config = dict(
    n_layer=12,
    d_model=384,
    n_head=6,
    n_kv_head=6,
    head_dim=64,
    d_mlp=1536,
    vocab_size=32000,
    activation='squared_relu',
    norm='rmsnorm',
    norm_place='pre',
    norm_eps=1e-05,
    positions='rope',
    rope_base=54400.0,
    rope_fraction=1.0,
    qk_norm=True,
    attn_scale=0.125,
    bias='none',
    tie_embeddings=False,
    parallel_block=False,
    extras=['capped logits'],
    init='uniform',
    init_std_qkv=0.0367,
    init_std_o=0.0,
    init_std_up=0.0367,
    init_std_down=0.0,
    optimizer='muon_variant',
    lr=0.0106,
    lr_mult_o=3.0,
    lr_mult_down=1.5,
    beta1=0.9,
    lr_head=0.00707,
    grad_clip=0.5,
    warmup_steps=130,
    schedule='wsd',
    decay_fraction=1.0,
    decay_shape='linear',
    final_lr_fraction=0.0,
    batch_tokens=32768,
    seq_len=1024,
    doc_mask=False,
    train_tokens=276000000,
    steps=8423,
    dataset='wikipedia_en',
)
MLP neurons of a small language model. Each row is named by its layer, matrix (up: input weights; down: output weights) and neuron, and shows model dimensions 80-175. Each number is 128 + 32 x the weight over its row's rms, rounded and kept within 0 to 255.
After each neuron's rows, "raises" lists the tokens whose logits its output raises most directly, leaving later layers aside.

L7.up798 [ 92  99 129  86 104 126 118  87 150 204 111 104 129 110 109 161 100 152 108 161 138 118 112 109 186  78 196 119 133 154 156 132 188 136 137 177 140  70 127  84 159 144 173 139  96 177  95 183 195 150  87 121 109  65 155 132  81 113 112 140  90  56 124 106 153 118 171 147 123 160 123 111 116 131 116 122 111 115 107 114 100  88 213 121 142  95 161 106 109 169 136 134  94  92 133 133]
L7.down798 [191 136 136 145 132 105 147 128 148 106 110 168 164 141 151 142  91 123 182 144 130 167 125 149 149  64  85 136 112 159 110 137 110 145 106 113 118 121 120 153 167 106 127 174 111 153  68 134 105 111 147  82 185 119 137 163 120 171 144 167 166 177  99 131  91 108 170 186 103 143 152 217  94  95  86 126 148 101 102  94  45 167  63  63 122 153 103 167 136 136  80 123 117 129  58 146]
raises: " his", " the", " their", "whose", " her"

L2.up12 [133 134 119 118  97  91 177 137  55 138  84 159 120 174 141 149 179 165 104 154 129 155 112 138 125 114 148 120  90 171 139 109 126 187 176 161  94 106 140 135 114 117 111 127 148  72 208 169 172 162 162 168 130 151 207  71 174 161 147 103 175 137 179 118 142 148 112 138 164  86 119 104 124  88 130 197  85 162 106 138 148 160  96 165 103 168 108 150 156 162 192 135 152 148 124 149]
L2.down12 [ 97 127 128 124 114 107 117  89  97 144 146 102 122 156 135 122 142 101 136 111 104  82  82 155 215 142 158 144 153 206  85 140 115 111 108  68  99 175 189 131 127  96 176 130 121 190 137 154 130 105  93 101 215 116 115  63 144 125 211 111 136 132 113 146 158  80 132 102 150 120 142 116 141 151 102 101 126 170  79 139 122 121 146 168 160 106  57  76 136 153 165 116 130 150 141 125]
raises: "th", "26", "12", "08", "such"

L7.up172 [143 162 117 145 159  96 156 114 120 107 165 118 149 182 160 136 111 149 157 107 120  83  98 119 135  59 159  98 157 151 184 133 193 142  87 118 175 152 108  93 119 127 145 137 100 140 136 107 144 127 110 110 146 139 136 142 129 115 131 138  98  97 207 126 147 159 149 111 150 122 115 104  61 143 130 133 157  96 161 129 107 165 151  66 103 132 169 134 137 113  96 143 111  61 122 123]
L7.down172 [ 87 148 162 160 125 162 154 130 148 165 161 165 137 100 136 128 111 110 160 134 188 108 181  85 114 107 139 132 164 126 115 113  92 165 127  85 146 136 142 107 129 170  95  97  84 113 102 127 113  67 132 165  81 160 107  89 155 145 161 119 128 135 112  98 143 112  73 109 115  88 124 148 108  71 118  64 134  85 122 121 118 147 108 104  92 117 151 178 127  94  90 117 127 110 139 153]
raises: " In", " During", " There", " They", " Each"

L9.up1223 [140 140 125 128 159 145 127 180 168 116 187 158 174  88 166 111 153 196 177 116 113  94 127 106 211 162 160 114  83  85 130 139 136 166  99 190 137 131 167 179 120 176 111  97 147  89 180 128 142 120 119 148 126 106 173 127 132 134  37  85  47 143 162 142 124  83  75  97 145 149 133 183 167 116 136 137 171  98 154 132 150 168 136 176 128 134  98 133 100  91 179 105 103 104 147 100]
L9.down1223 [135 132 103  96 135 117 157  76 125 119 159  95 118 162 114 127 124 140 135 175  57 105  84 173 113 128 125  75 105  88 115 190 131 140 123  68 118  94 106 179  64 119 124 112  97 100 148 110 174  29 131 164 149 127 107  72 108  97 140 137 105  59 123  94 144 113 126 129  93 129 151 126 115 141 107 119 131 140 127 132  81 112  95 155 133  87 130 106 141 170 161 130 123 141 181 155]
raises: "-1", "-2", "-5", "-4", "-6"

L7.up1459 [106 121 137  59 160 160 136 111 104 164 105 117  97 104 118 156 103  66 148 143 110 141 150 150  44  88 132 152 157 119 180 112 103 142  79 116 152 141 135 114 119 108  92 163 110 160 122 121 117  66 140 114 161 125  85  47 127  78 129 136 155 139 155 111 159 115 164 101 127 132 129 122 111 130  70 168 136  20  64 156 160 163 184  79 110 113 173 155 109 112 116 134 135 137  79 129]
L7.down1459 [ 70 143 131  96 178  93 134 105 144 137 124 101 119  74 153 196 143  83 138 153  57 170 167 101  98 147 108  83  54 132 115 197 130 150 172 146 141 143 116 128  92  81 168  97 114 186 104 115 188 109  72 146 110  58 131 101 137 159 122 121 143 136 136  95 121 139 136  74 144 114 123 131 103 121  46 106 136  99  61 194 125 160 137 169 161 152  89 116 136 138 116 102 120 129  84  69]
raises: "teen", " others", "ert", " other", "ig"

L9.up148 [112 103 156 129 101 111 117 151 132  98  83 112 121 113   0 123 115 116  88  83 125 102 148 154  88 148 202 113  67 139 148 179 155 131 175  91 127 187 130 107 121 169  88 161 115 142  84 176 155 160 120 126 179 123 169 123 111  87 175 120 130 102 138 143 137 181 174 147  84 179 146 109 115 102 122 121  92 115 114 145 112 138  82 136  80 172 143 162  90 175 166 107 123 176 126 112]
L9.down148 [146 103 169 152 101 158 110 123 103 167 148 111  64 134 104 154 130  98 146 132  91 142 137 155 134 132 126  90 115 111 143 117 115 102 178 128 125 143 126  95 119  89 150 125  86 108 163 122 147 132 125 164 116 145  95 128 139  96  64 112 158 155 156 124 156 146 168  93 144 131  57 156 153  83 158 138 115 130  97 131 102 109 108 181  87 103 157 150  89  89  81  97  64 190 110 106]
raises: " other", " rest", " surrounding", " others", " leading"

L9.up691 [168 187 102 154 140  99 133 139 198  87 215 154 159 105  83 135 183 182 131 115 175 163 104 121 154 159 119  91 142 173 138 105 215 119  80  84 174 153 137 150 132 212 115 136 178  98 104 123  77 120 118  92 130 159 150 112  93  50  80  93 205 141 104 130 123 130 137 126 118 137 199 128 163  99  90 126  64 121 136 121 127  82 118 131  89 118 157  97 132 125  80  66 130  98 125 134]
L9.down691 [ 83 180 120 117 135 123  93 125 102 164 143 161 140 129 105 120 185 136 151  81 102 134 115 135 136 126 106 191 155 129 108 136 150 127 121  81 129 141 147 133 111 111  87 103 129 128 109 119 116 194 174 178 122 127  89  93 112 134 170 105 149 107 153 115  53 124 122 140 115  97 172 144 136  57 132  65 122 147  67  84  74 110 209 113  91  90 163 188 170 142 109 171 145 150 217 190]
raises: "3", "200", "5", "2", "4"

L5.up1132 [129 152 169 155 117 124 151 126 178 144 145 166 130  86 165 121  75 165 166  89 214 142 109 113 139  55 119 140 144 184 228 106 180 108 125 101  97 167 110 120 101 144 136 167 140 116  79 194  88 116 111 162 110 101 150  87 103 106  68 142 117 164 141 160 131 192 107 141 137 131 170 137 112 152 139  96 109 186 152 206 131 125 133 144 148 112 101  87 164 119 167 136 116 158 137 127]
L5.down1132 [169 154 153  97 112 172 107 165 156 141 128 111 132 133 123 114 143 164  83 112 143 136 209 156  89 148  94  99 102 157 118 124 105 132 102 113 160  94 132 132 156 122 149 133  77 180  77 132 102 121 120 178 165 151 111 103 171 144 187 112  69 121  74 149 134 146 166 125 148 131 126 136 137 108 128 100 118  84 123 144 148 124  86  52 137 202 161  83 184 111 137 160 104 129 184  87]
raises: " the", " their", " what", " this", " its"

L7.up1393 [102 143 166  93 123 131 146 138 152 112  93 126 142 179  89 107  98 128  99 133 138 151 116 142 134 130 134  97 137 156 131  73 134 115  65 134 114 144 138 118 118 120 154  71 158 117 116 157  93 109 111 124 129 153 116  55  96  46 133 164 102 124 142 127 176 150 139 105 168 132 124  77  79  83 110 152 123 145 124 165 144 155 107 184 107 117 144 131 138 175 152 132 135 115 139 102]
L7.down1393 [112 101 143 141 119 155 181 142 169  93 129  92 125 164  85 142 120 152 103 141 132 101 171  88 109 143 164 156  53 122 145 137 127 127 138 114 112 107 140 172 121 104 151 153 103 126 118 141 163 139 122 120  86 145 171  49 175 149 143 137 122  81 121 160 140 103 105  68 103 191  93 163 115 106 156 157  65 132 140 133 149 151 120 176  79 120 116 130 140 140 108  98 111 182  79  97]
raises: " others", " other", "st", " many", " more"

L7.up1397 [123 135 104 103 149 117 112 160 140 142 153 196 149 147 101 188 200  86 137 142 109  82 123 111  58 162  98 126 172 168 106  99  99  86 109 166 129 178 179  99 119 153 192 112 146 123 101 130 122  63 157 144 178 151 162 112  97 141 156 113  99 153 172  94  90  92 121 110  78 149 123  96 109 179 160 112  94  97  86 100 102 127 149 136 137 141 176 147 109 116 121 122  40 148 177 101]
L7.down1397 [104  64 119 184 144 141 122 120 115 146 125 124 131 114 141 143 120 186 140 114 188 146 126 141 165 175 137  89 121  69 125 131 175 135 157  91  93 144 101 114 125 129 145 215 103 138 144 127 160 155 110 138 133 119 225 101 138 159 128 135 187  74 141  65 163  97 186 158 109 140  76  86 161 111 143 105 151 124 155 107 114 187 126 124  91 129 117 167  70 102 103  78  91 182 134 141]
raises: " 1998", "series", " 1999", " 1994", " 1988"

L9.up1205 [ 97 137 123  87 128 116 135 125 111 114 106 123 151  73 110 118  81 115 192 159 134 114 123 124 138 151 128 159 130 126 106 105 112 123 188 111 165 167 148 109 105  80 109 102 103 106 127 141 103  66  98 114 104 109 158 111  66  93 112 192 118 106 207 147 164 112 108 139 112 135 121 103 109 137 133  90 148  81 131 166  88 152 169 181 182 126 118 163 144 165  83 155 120 149 108  93]
L9.down1205 [115 160  96 115 131 116 139 140 108 150 139 114 148 127 148 152 165 134 159 152  50 105 156 102  93 108 140 117  89 144 153  92 145 152 141 153 114 104 141 129 141 185 180 136 168 151 131 104 200 101 159 168 116  84  93 179 128 145 107 121 127 145  92 116 153 160 159 134 117  58 109 202 110 138  35  91 139  83 179  87 117 151 115 149 119 113 159  80 192 127 159 105 124 148 124 125]
raises: "'", "’", "the", "nian", "an"

L5.up1187 [131 142 145 130 141 119 151 114  88 122 139 134 142 104 102 136 130 185 162 128 156 114  91 122 160 126 136 111 164 132  93 112 103 154 142 174  65 202 134  64  85 125  86 161  87 151 171 141 123  73 120 143 116 143 158 107 125 109 105 174 152 174 106 108 126 169 158  83 106 127  86 130 126 161 135 151 145 115 170 127  99 129 149 194 142 108  76 168 192  84 138  92 142 107  96 126]
L5.down1187 [127  90 152 105 139 137 143 178 169 134  95 132 182  83 134 128 106 157 153 159  81 138 197 173 154 128 147 127 125 169 162  99 153 113  92 143 101 104 173 159 137 108 158  98 106 107 108 149  91 127 106  95  83 126 147 107 129 157 184 140 185 151 169 171  83  95 153 121  93  94 138 100  95 144 129 154 179  96 104  98 162 175 124 100 150 171 119 134  61 101 118  63 142 143 155 155]
raises: " been", " not", " how", " what", "ions"

L9.up349 [138 144  56 141 159  87 163 132 171 157  93 149 149 135 102 180 121 104 109 158 101 173 147  64 100 190  78 117 119 149 115  64 109 114  95 158 120 123  79 148 136 108 120 147 100 118 161 201 150 140 145 120 113 188 103  72 120 154 169  85 150  99 118 105 147 146 163  78 147 139 160  78 140 144  51 136 115 150 161 157 113 171 156 143 125 166  75 141 136 118 122 148 119  87 128 167]
L9.down349 [ 98 167 116 111 153 147 109  65 193 119  81 113  90 158 132 107 127  64 110 120 102 179 189 136 197  61 124 118 192 107 120 116 121 110 120 122 145 160 109 123 169 107 149 168  89 146 172 182 134 109 130 120  91 109 120 110 102  94 117 149 157 105 141 103 168 135 132 160 203 148 135  59 114 116 121 162 136 135 166 119 113 166 139 137 120 178  65 111 157  69 137 148  46  92 100 110]
raises: " of", "ary", "ating", "ship", "ate"

L7.up1188 [178 105 163 168  72 113 110 170  18 160 181 134 112 123 109 185 113 153  64 108  88 191  98 190 111 160 147 101 136 120 118  80 128 161 150  96 132 135  97 169  99 143 166 145  59 105 184 116  93  62 190 156 115 132 117 138 149 143 154 114  64 165 156  70  57 112 160  87 176  67 165 132 107 116 130 136 147 150 120  97  66 135 171 131  83 130 137 132  76 163 122 185 104 164 145 195]
L7.down1188 [129  85 117 153 128 115 158 137 105 210 161 123 141 150 156 149 224 114 126 145 113 136 143 154 132 197 170 142 178 139 133 120 138 119  96 149  94 174  83  99  84 130 120  99 148 189 124 131 159 195  85 161 158 167 122  93  46 122 154  95 126  74 148 105 170 142 102 113 100 131  86  84 185 140 186  51 131 169 145  55 150 159 138 162 159 186 123 153 191 101  74  88 113 177  92 130]
raises: "\")", "2", "\"", "1", "0)"

L9.up680 [187 113 162 146 137  82 122 192 145 124 159 135 166 121 119 115 117  69 129  99 111  93 136 206  97 116 176 110 130 137 157 156 116  97 158 154 118 187  87 178  97 130 112 137  84 144  77  90 127 166 134 154 184 140 169 102 142 145 171 114 143 120 126 131 170 167 150 171  89 136 122 118 166 178 152 101 108 116 124 123 135 161 167  75 142 157 133 169 113 137  82 131 104  71 110 116]
L9.down680 [145 150 141 134  85 149 129 111 134 143 123 165  89 159 112  97 115 137 106 113 126 125 116 135 138 117 110  93  72 131 195 163 118 143 180  68 148 161  80 164 116 114 161 187  71 118 108 148 160 107 140 149 150 133 141 109 121 157  96 102 118 126 103  80 144 130  95 183 128 142 131 118 107  71 136  96 131 155  31 163  73 145 139 140 135 115 153 146  90  75 134 112 108 169  48  79]
raises: " other", " way", " one", " others", " coach"

L9.up746 [118 139  92 168  99 127 184 147 176 129 122 120 149 127 158 176  93 130 131 102 188 127  85 130 169 109 121  90  88  75 181  50 113 121 125 118 167 114 145 150 108 109  92 143 143 148 174 120 135  53  96 132 131 116 137 120  88 107  49 152 131 140 139 140  91 155 142 123 123 144 170 183 177 157 171  80 141 160 141 146  87 112 140 158 191 140  55 149 135  87 146 169 135 130 137  91]
L9.down746 [115 121 168 140 127  85  95 147 150 146 107 123  86 166 176 158 106  97 148 150 165 109 134 127 101 167 118 158 126 194 127 156 130 123 122 200 172 125 104  94 106 149 107 192 106 190 128 161 155 109 122 155 143 142 117 172 170 131 140 147 191 129 156 133 152 121 114 106  83 178  91 154 162 177 111 118 118 191 142 126 111 158 107 115 132 106 136 118 120 116  69 125 113  92 155  95]
raises: " their", " the", " its", " her", "rate"

L7.up1154 [ 93 165  86 101 155 139  87 171  95 122 125 121 156 140 143 134 116 123 210 131 114 127 144 117 169 122 178 153 137 131 117 105 151 135 147 206 122 107  87 172 146 104  91 106 113 124 182 130 116  86 149 113 122 144 161  96 112 112 136 145  85 124 133 134 132 143 150  67 112 111 136  70 161 120 194 156 118 130 131 160 115 157 123 142 121 170 166 139  93  74 107 105 144 149 152 156]
L7.down1154 [ 64  90 105 137 121 133 123 136 115 135 173 128 150 148 159 145 134 146 175 101  45 126 186  94 119 151 121 166 106 104 132  98 123 111 126 121 122 119 117 161 110  91  61 157 151  97 181 178 121  87 134 168 183 125 133 142  35 102 102 144 173 133 137 167  91 133 127 130  82 132 166  87 140 113  93 132  76 108 147 123  78 161  87 103 146 110 126 118 171 141 130 120 104 148 152 121]
raises: "4.", "5", "7", "7.", "4"

L5.up1041 [ 95 159  91 100 113  53 134 108 121  82 115 145 157 184 153 160 132 100 119 104 120 127 130 172 116 102 160 174 104 141 176 135 172 128 137 117 164  81  59 151 158  88 142 152  99  91 142  86 146 128 173 123 174 119 188 106 130 141 132  72 107 107  97 148 151 114 152 195 107 163 130 160  93 157 184  62 150 157 123 227 118 122 161 105 132 132 125  75 176 159 154 101 131  89 128 135]
L5.down1041 [185 147 166 169 119 108 163 156 190 108  91  95  79 133 119 109 113 110 111  88 174 165 160 135 121 132 158 169  49 172 185 132 131 133 175 154 149  96 149  84 116 125 166 128  80 123  90  90 180 112 184 155 144  97 121  86 131 222 195 163  96  92  98 136 182 156  96 141  90 126 136 102 151 122  70 124  87 156 149 157 199 114  88 139 121 126 155 115 164 140 112 143 125 139 123 106]
raises: " others", " in", " other", " some", " most"

L9.up630 [109 101 115 121 141  79 198 119 158 161 148 130 194  41 145 189 136 114 135 125  88 140 119 186  63 130 124 132 149 151 130 108 151 159 103  89 110 111  78 133  83 148 166 179 117 143 156 168 138 103  75 185 151 179 147 136 174 154 130  84 136 167 166 136 126 100 144 124 163 177 132 161 177 141 116 136  72 153 148  74 130  92 206  97 111 145 144 116 180 121 104 103 104  70  85 116]
L9.down630 [169  82 126  87 104 113 120 163  62 178 152 113 137 167  65 136 175  82 102 134 138 181 148 122 115 125 143 126 106 134  92 156  96 124 152 148 188 127 122 115 184  86 127 125 129 130 140 123 151  72  95 126 122 141 114 133  94 115 164  92  77 166  89  89 154 153 150 116  98  97 146 134 148 111 101  94  96 109 121 128 165 101  97 150 108 244 129 135  88 147 162 131  72 126 136  75]
raises: "\"", "|", "\")", "-", "ible"

L5.up663 [178 147  89  73 110  87 212 106 125 166 185 148 125 142 102 147 177 101 139 138 113 153 121 113 112 127 133  79 100 127 117 150  99 131 148 147  98 164 122 114 121 121  59 198  72  84 122  92  80 113 157  95 102 122 118 169 103 124 134 151 122 101 141  35 110 148 156  87 104 150 135  65 159 162 110 151 146 139  85 126 128 127 101 118  81 123 193  77 141 125 159  93 143 141 121 105]
L5.down663 [103 165 136 131 107 198 133  86 142 140  86 159 183 150 163 155  83 120 137 111 128 145 125 119 132 125 111 103 127 153 125 128  93 118  76 140 177  94 132 115 111  81 144 126 115 104 123 138 136 137 110 157 122  96  96 108 123 161 179 167 144  81  54 151 141  68  88 132 163 126 132  94  78 104 148 167  75 154 147 177 149 134 107 135 211 173 146  93 127 139 113 145 110 119  60 131]
raises: "ary", " of", " in", " control", " care"

L7.up642 [128 111 144 173 108 194 122 113 114  90 135  99 128  85 151 113 118 163 111 112 155  75  92 157 165 146 164  93 107  80  77 253  87 137 172 136 157 167  86 100 119 142 116 100 141 155 136 123 222  90 168  99 125 179 114 164 145 133 104 125  95  86 143  99 128  46 115 112 134 151 167 185 144 115 143 104 109 137  96 165 151 152 107 184 115 161  78 153  93 119 142  73 170 161 151 163]
L7.down642 [ 74  92 121 166 117 108 124 163 124 153 105 171 121  99 150 122  67  49 121 120 146  57 115 132 132 120 117  64 128  98  49  98 103 126 112  92 170 144 153 184  86 136  92  52 101 110  87 127 133 128 113  79 113 144 132 130 144 129 121  59 161 103 124 129 144 123 133 142 145 164 159  49 174  60 144 105 155 103 170 137 185 123 123 149 114  71  60 122 169 138 165  99 164 129 138 156]
raises: "-5", "-7", "-20", "-4", "-3"

L9.up672 [121 144 144 166 127  50 122 157 119 124 151  87 149  93 109 133 130 156 147 147 108 155 112 127 135 172 116 146 135 149 140 105 193 113 120 125 139  82 121 160 151 200 119  25 133 155  95 149 145  93  87  98  97  98  90 116 121  73 118 137 151 129 120  89  99 111 140 150 120 118 103 181 160 120 151 138 116 133 133 122 136 118  65 121 135 154 146  96 136 181 136 182  63 102 131 196]
L9.down672 [130 104 113 164 107 100 124 163 154  78 122 102 139 100 111  87 125 116 127  85 186 146 118  49 162 130  91 152  96 108 132 120  92 169  86 106  99 129  72 145 116 123 103  60  92 172  85  93 156 116  90 139 137  55 132 115 180 136 127 136 138 115 125  93 130  78 203 142 107  40 144 161 100  74 162 164 147 108 158 139  82 105 111 136 106 112 159 129 156 173 180 139 135 117 166 196]
raises: "4", "5", "6", "3", "wing"

L5.up656 [ 60 160 107 155 167  86 102  98 118 172 180 130 149 168 161 108 181 120 169 162 118 159 167 140 135 169 133  97 136  83 199  60 119 135 136 112 168  84  99 149 156 122 178  96 169 111 161 107 134  74 127 140 162 127 156 130 161 124  70 108 115 128 145  84  68 112 133 109 152 175 198 182 127 135 158 102  96 149 162 149  97 136 152 140  92 117 161 128 128  95 137 121 141 108  91 140]
L5.down656 [157 137 169 150 153  84 147 175 131 166  69 125 175 158 116 128 127 132 105 119 168 160 129 161 112 166 123 148 136 104  65 104  80 109 157 145 185 113 130 136 141  90 180 111 137 151 152 145 135 128 181  83  82 156 106 170 108 159  87 107 139 138  91 127  99 157 192 103 107  52 119 104 164 142 143 117 117  95 131 156 155 103  40 137 201 144 155 150 134  69 112 126  80 109 179 112]
raises: "-", "|", " dating", " best", " margin"

L5.up57 [108  67 139  92  90  83 156 112 153 123 131 108  94 135 107 103 122 136 114 125 151  62  98 138 118 122  77 133 131 144 122 104 196 185 197  91 152  67 138 103 163 112 115  87 115 201 107 138 137 139 128 151 120 102 184 125 116 139 142 191 149  64 127 118  68 147 128  98  66 132 132 114 131  97 127 135 147 119 102  94  84 120 143 171 130 116 171  81 136  97  53 191 148 100 121  73]
L5.down57 [116 147 145 181 160 113 145 153  92 208 103 154 129 113 146 155 161  99 135 117 121 153  98 150 170 153 109 158 132 140 138 161 116 107 173 124 118 158 111 108 134 119 142 129 109 132 123 115 128 191 122 136  79 138 141 124 135 223 110 141  93 105 106 121 149  99  71 102 141 126 125 125 162 102 107 141  90  94 134 152 174 117 138 147 145 106 137  91  94  78 110 139  93 143 133  74]
raises: "ally", "cur", "teen", "ty", "helm"

L5.up1034 [110  74  83 101  81 113 120  58 126  79 182 146 156 151 149 124 114 137 157 132  71 118 128 136 159 180 158 109  52 107 116 140 145 106 168 148 168 139  92 170  99 197  58 119 111 122 120 136 138 101 159  81  99 151 141  56 136 133 128 151 104 140 122 173 176 175 166 147 139 120 143 143 100 148 132 155 125 146 142 116 121 158 154 124 101 131  96 109 137 151 138  58 155 122 137  78]
L5.down1034 [172 177 172 174 112 103 156 122 134 115 171 161 132 138 147 157 151 152 130  65 131 170 128 110 118 149 111 110  77 115 136  98 132 106 156 136 155  81 207 118 159 133 124 138 101  74  76  99 135  81 187  74 128 128 152 135 165 148 143 154  92 152 114  97 164  91  20  55  91  91 160 142 100 138 103 144 146 151 130 152 113 186 173 100 123 145  61  99  86 158 102  54 129 166 142 101]
raises: " they", " if", " it", " though", " with"

L9.up1332 [104 204  99 176 122  66 161  77  82  89 129 135  91 140  81 115 134 156 142 124 175 118 104 165  70 137 177 154 155 107 159 152 101  71 135 102  82 114  57 111 133 111 160 149 119 149 118 144 149  56 182 132 107  87 127 134 135 141 115  96 169 190 143 109 142 157 138 158 109 119 134 130 188 135 149 145 122 146  53 167 136 195 107  84 120 148 144 114 204 132  72 141 104 145 143 155]
L9.down1332 [136 137 114 166 130  42 125 153  64 159  92 193 101 167 114 115 153 116 118 160  87 210 118 113  66 165  79 143 118 171 112 141 113 174  86 164 134  99  99  95 132 148 124 148 196 164 129 139 106 129 118 153 116 102 171 148  96 144 117 121 150 220  92 179 138 158  95  97 136  81 114 106 123 100 134 129 102 115  82 163 108 141 161 139 156 115 110 142  90 114  97 130  91 139  91 185]
raises: " later", " wife", "ologist", " died", " then"

L5.up881 [ 78 137  87 106  57 106  81 111  99 119 160 138 150 114 134 139 166 143 157 140 118 139 144 139 128 115 211 173 134 128 121 181 138 178 159 115 162 140 103 103  99 140 120 118 170 150 179 157 159 152 147 131 111 102 155  90 180 178 118  95  97 184 180 134 159 190 148 172 106 164 117 118 138 189 148 177 142  70 118 145 107 128 205 151 139  70 135 174 164 111 139 171 176 117 114 126]
L5.down881 [108 134  91 136 107 136 120  97 140 116 141 140 154 168 121 128 127 141  63 106 105 158 127 145  89 148 101 215 106 133 129 175 153 104 123 166 111  67 134  65  98 139 231  98 141  67 127 131 125  62 175 150 131  88 137 151 153 182 158 126 103 131  93 134 142  41  99  79 129  99  92 129 167 133 142 181 173 157  98 149 155 152  95 166 103 148 120 104 124 177 108 126 212 132 103  89]
raises: " it", " they", " he", " she", " there"

L9.up1298 [107 124 155 123 214 148 126 137 122  62 122 142 140 104  74 167 116 147 138 139  66 138  65 160 113 159 155 162 124  95 139 143 166 181 183 136 121  91 123 110 100  62 104 128  67 153  94  77 122 135 123 104 204 172 141  83 121 155 138 105 102  96 110  95 119 119 130 139 150 113 131 136  93 137  97  96 114 169 117 102  53  76 150  81 126 191 124  92 152 169 112 129 164 147 107 149]
L9.down1298 [130 112 154 185  70  54 119 101 164 108 108 163 142 136 146 125 146 164  86 122 141 149 163  95  82 113 128 140  86 132 171 150 179  90 131 105 172  84 110 173 136 205 126 121  89  82  80 120 110 135 127 124 140 132 153 124 125 105 158 127 127 149 119  92 110  91  30 195 123 142 146 155 110  99  94 158 117 130 181 151 163 164 122  99 130 110  87 149  79 170 102 115  73 121 110 112]
raises: " they", " it", "it", " these", " the"

L9.up1305 [148 153 174 118 146 139 128 122  76 151 137 159 126  49 126 139 169 153  71 157 143 118  63 149 112 150 160 115  96 128 113 174 112 113 144 166 133 144  74  80  99 171 140 144 173  99 119 116 109 139 108 174 116 118 118 138 115  89 109 113 157 165 110  70 151 119 100 117 132 117 117 145 137 128 134 163 107 153 138 176 114 142 149 100 101 118 103 109 104  94 204 136 125 166 146 129]
L9.down1305 [168 136  89 117  96 119 139 135 111  89 127 123 125  85 139 161  50  87 141 149 179  56 113 132 152 133 112 104  95 119  91 167  57 123 127 191 124 132 115 117 199 112 160 119  67 152 139  69 150  86 154 100 130 143 161 124 123 107  74 167 117 112 122 147 138 134 100 151 134 101 141 181 105 110 130  79 105  81 109  98 108 149 125 103  81 146  93 109  64  96 161 143 152  84 139 140]
raises: " to", " and", " through", "–15", " &"

L5.up626 [127  79 160  95 173  63 140 104 124 122 109 163  96 111 127 100 135 126 136 123 166  97 173  93 167 176 121 134 158  75 137 106 123 106 138 158 107 207 145 150  56  79 114 159 116 154 142 139 148  82 162 151 167 138 189 129 138 127 106  71 132  84 136 118 121 101 170 114 119 138 104 105 164  94 134 158 138 108 125 125  94 126 151 153 151 150 149 154 156 130 101 118  94 126  70 134]
L5.down626 [125 118 146  86 185 157 168 128 116 203 103 107 154 152 130 148 115 135 147 122 140 108 124 202 116 180 113 125 129 110  89 211 104 148 213 142  82 103 175 151 138 102  88 119 160 106 170 152 131 127 112 147 139 186 116 140 151 121 116 113 117 111 128 190 121 115 109 103 106  79 115 130 139  84 123 145 162 143  76 116 137 151 143  54 134 171 192 170 120 105 150  88 141 101 168 144]
raises: " been", " married", " a", " how", " any"

L9.up687 [111 212 105 103  67 168  98 132 158 147 184 156 103 139 136 135 144 158 153 168  81 104 102 160 177 102 144 192  82 150  89 109 163  78 187 179 157 140  87 138 160 168  39 126  82 103 102 153 115 126 129  94  64 152 132 159  98 158 111  81 136 166 129 109 123 169 103 133 100 192 115  85  65 184 155 146 122 102 120  96 186 102 124 135 116  99 162  98 141 130  73 112 149 131  92  78]
L9.down687 [ 93  97  68 111 123 159 133 157 116 120 151 171 182 122 167 164  98 134 154 145  86  99 168 172 100  99 127 135 114  53 119 105 109 148 113  69 125 111 115 101 157 166  88 159 133 153 132 154 116 192 235 106 123 179 160 164 188 120 109 102 134 127 118 116 126 172  96 171 155  85 174 118  87 122 142 154 121 156 101 105 195 147 176 134 179 101 146  86 132 123 107 106 151  88 144 107]
raises: " follows", " lack", " is", "bra", "It"

L9.up1063 [117 135 154 111 148 117 102  79  63 108 151  95 145  90 159 175 120 144 148 101  82 132 132 114 171 172 152 107 184 109 183 136 121 101 139 167  59 154 121  98 129 117  98 126 131 126 210 151 111 152 106 130  98  97 146 107  91 147 133 125 126 100 127 141 174 143 180 109 127  88 142 158 149 129 146 189 119  62 151 102 123 211 111 124 105 106 158 144 121 105 112 101  48 157 156 181]
L9.down1063 [ 73 108 130  67  90 165 152  93  94 114 138 101 146  73 193 141 129 136 142 146 102 123 171 170 124 113 143 120 139 115 129 120 175  99 101 154 145 146  50  62 114  94  97 124 110 163 115 134 144 166 171 137 178 134 102 133  85 141 143  69  96 137 181 134 127 145  75 131 137  75 122 116 126  83 180 127 127 132 132 109 121 159 120  85 130 137 148 125 129 148 161 103 158 149 154  64]
raises: "2", "2.", "1", "7.", "7"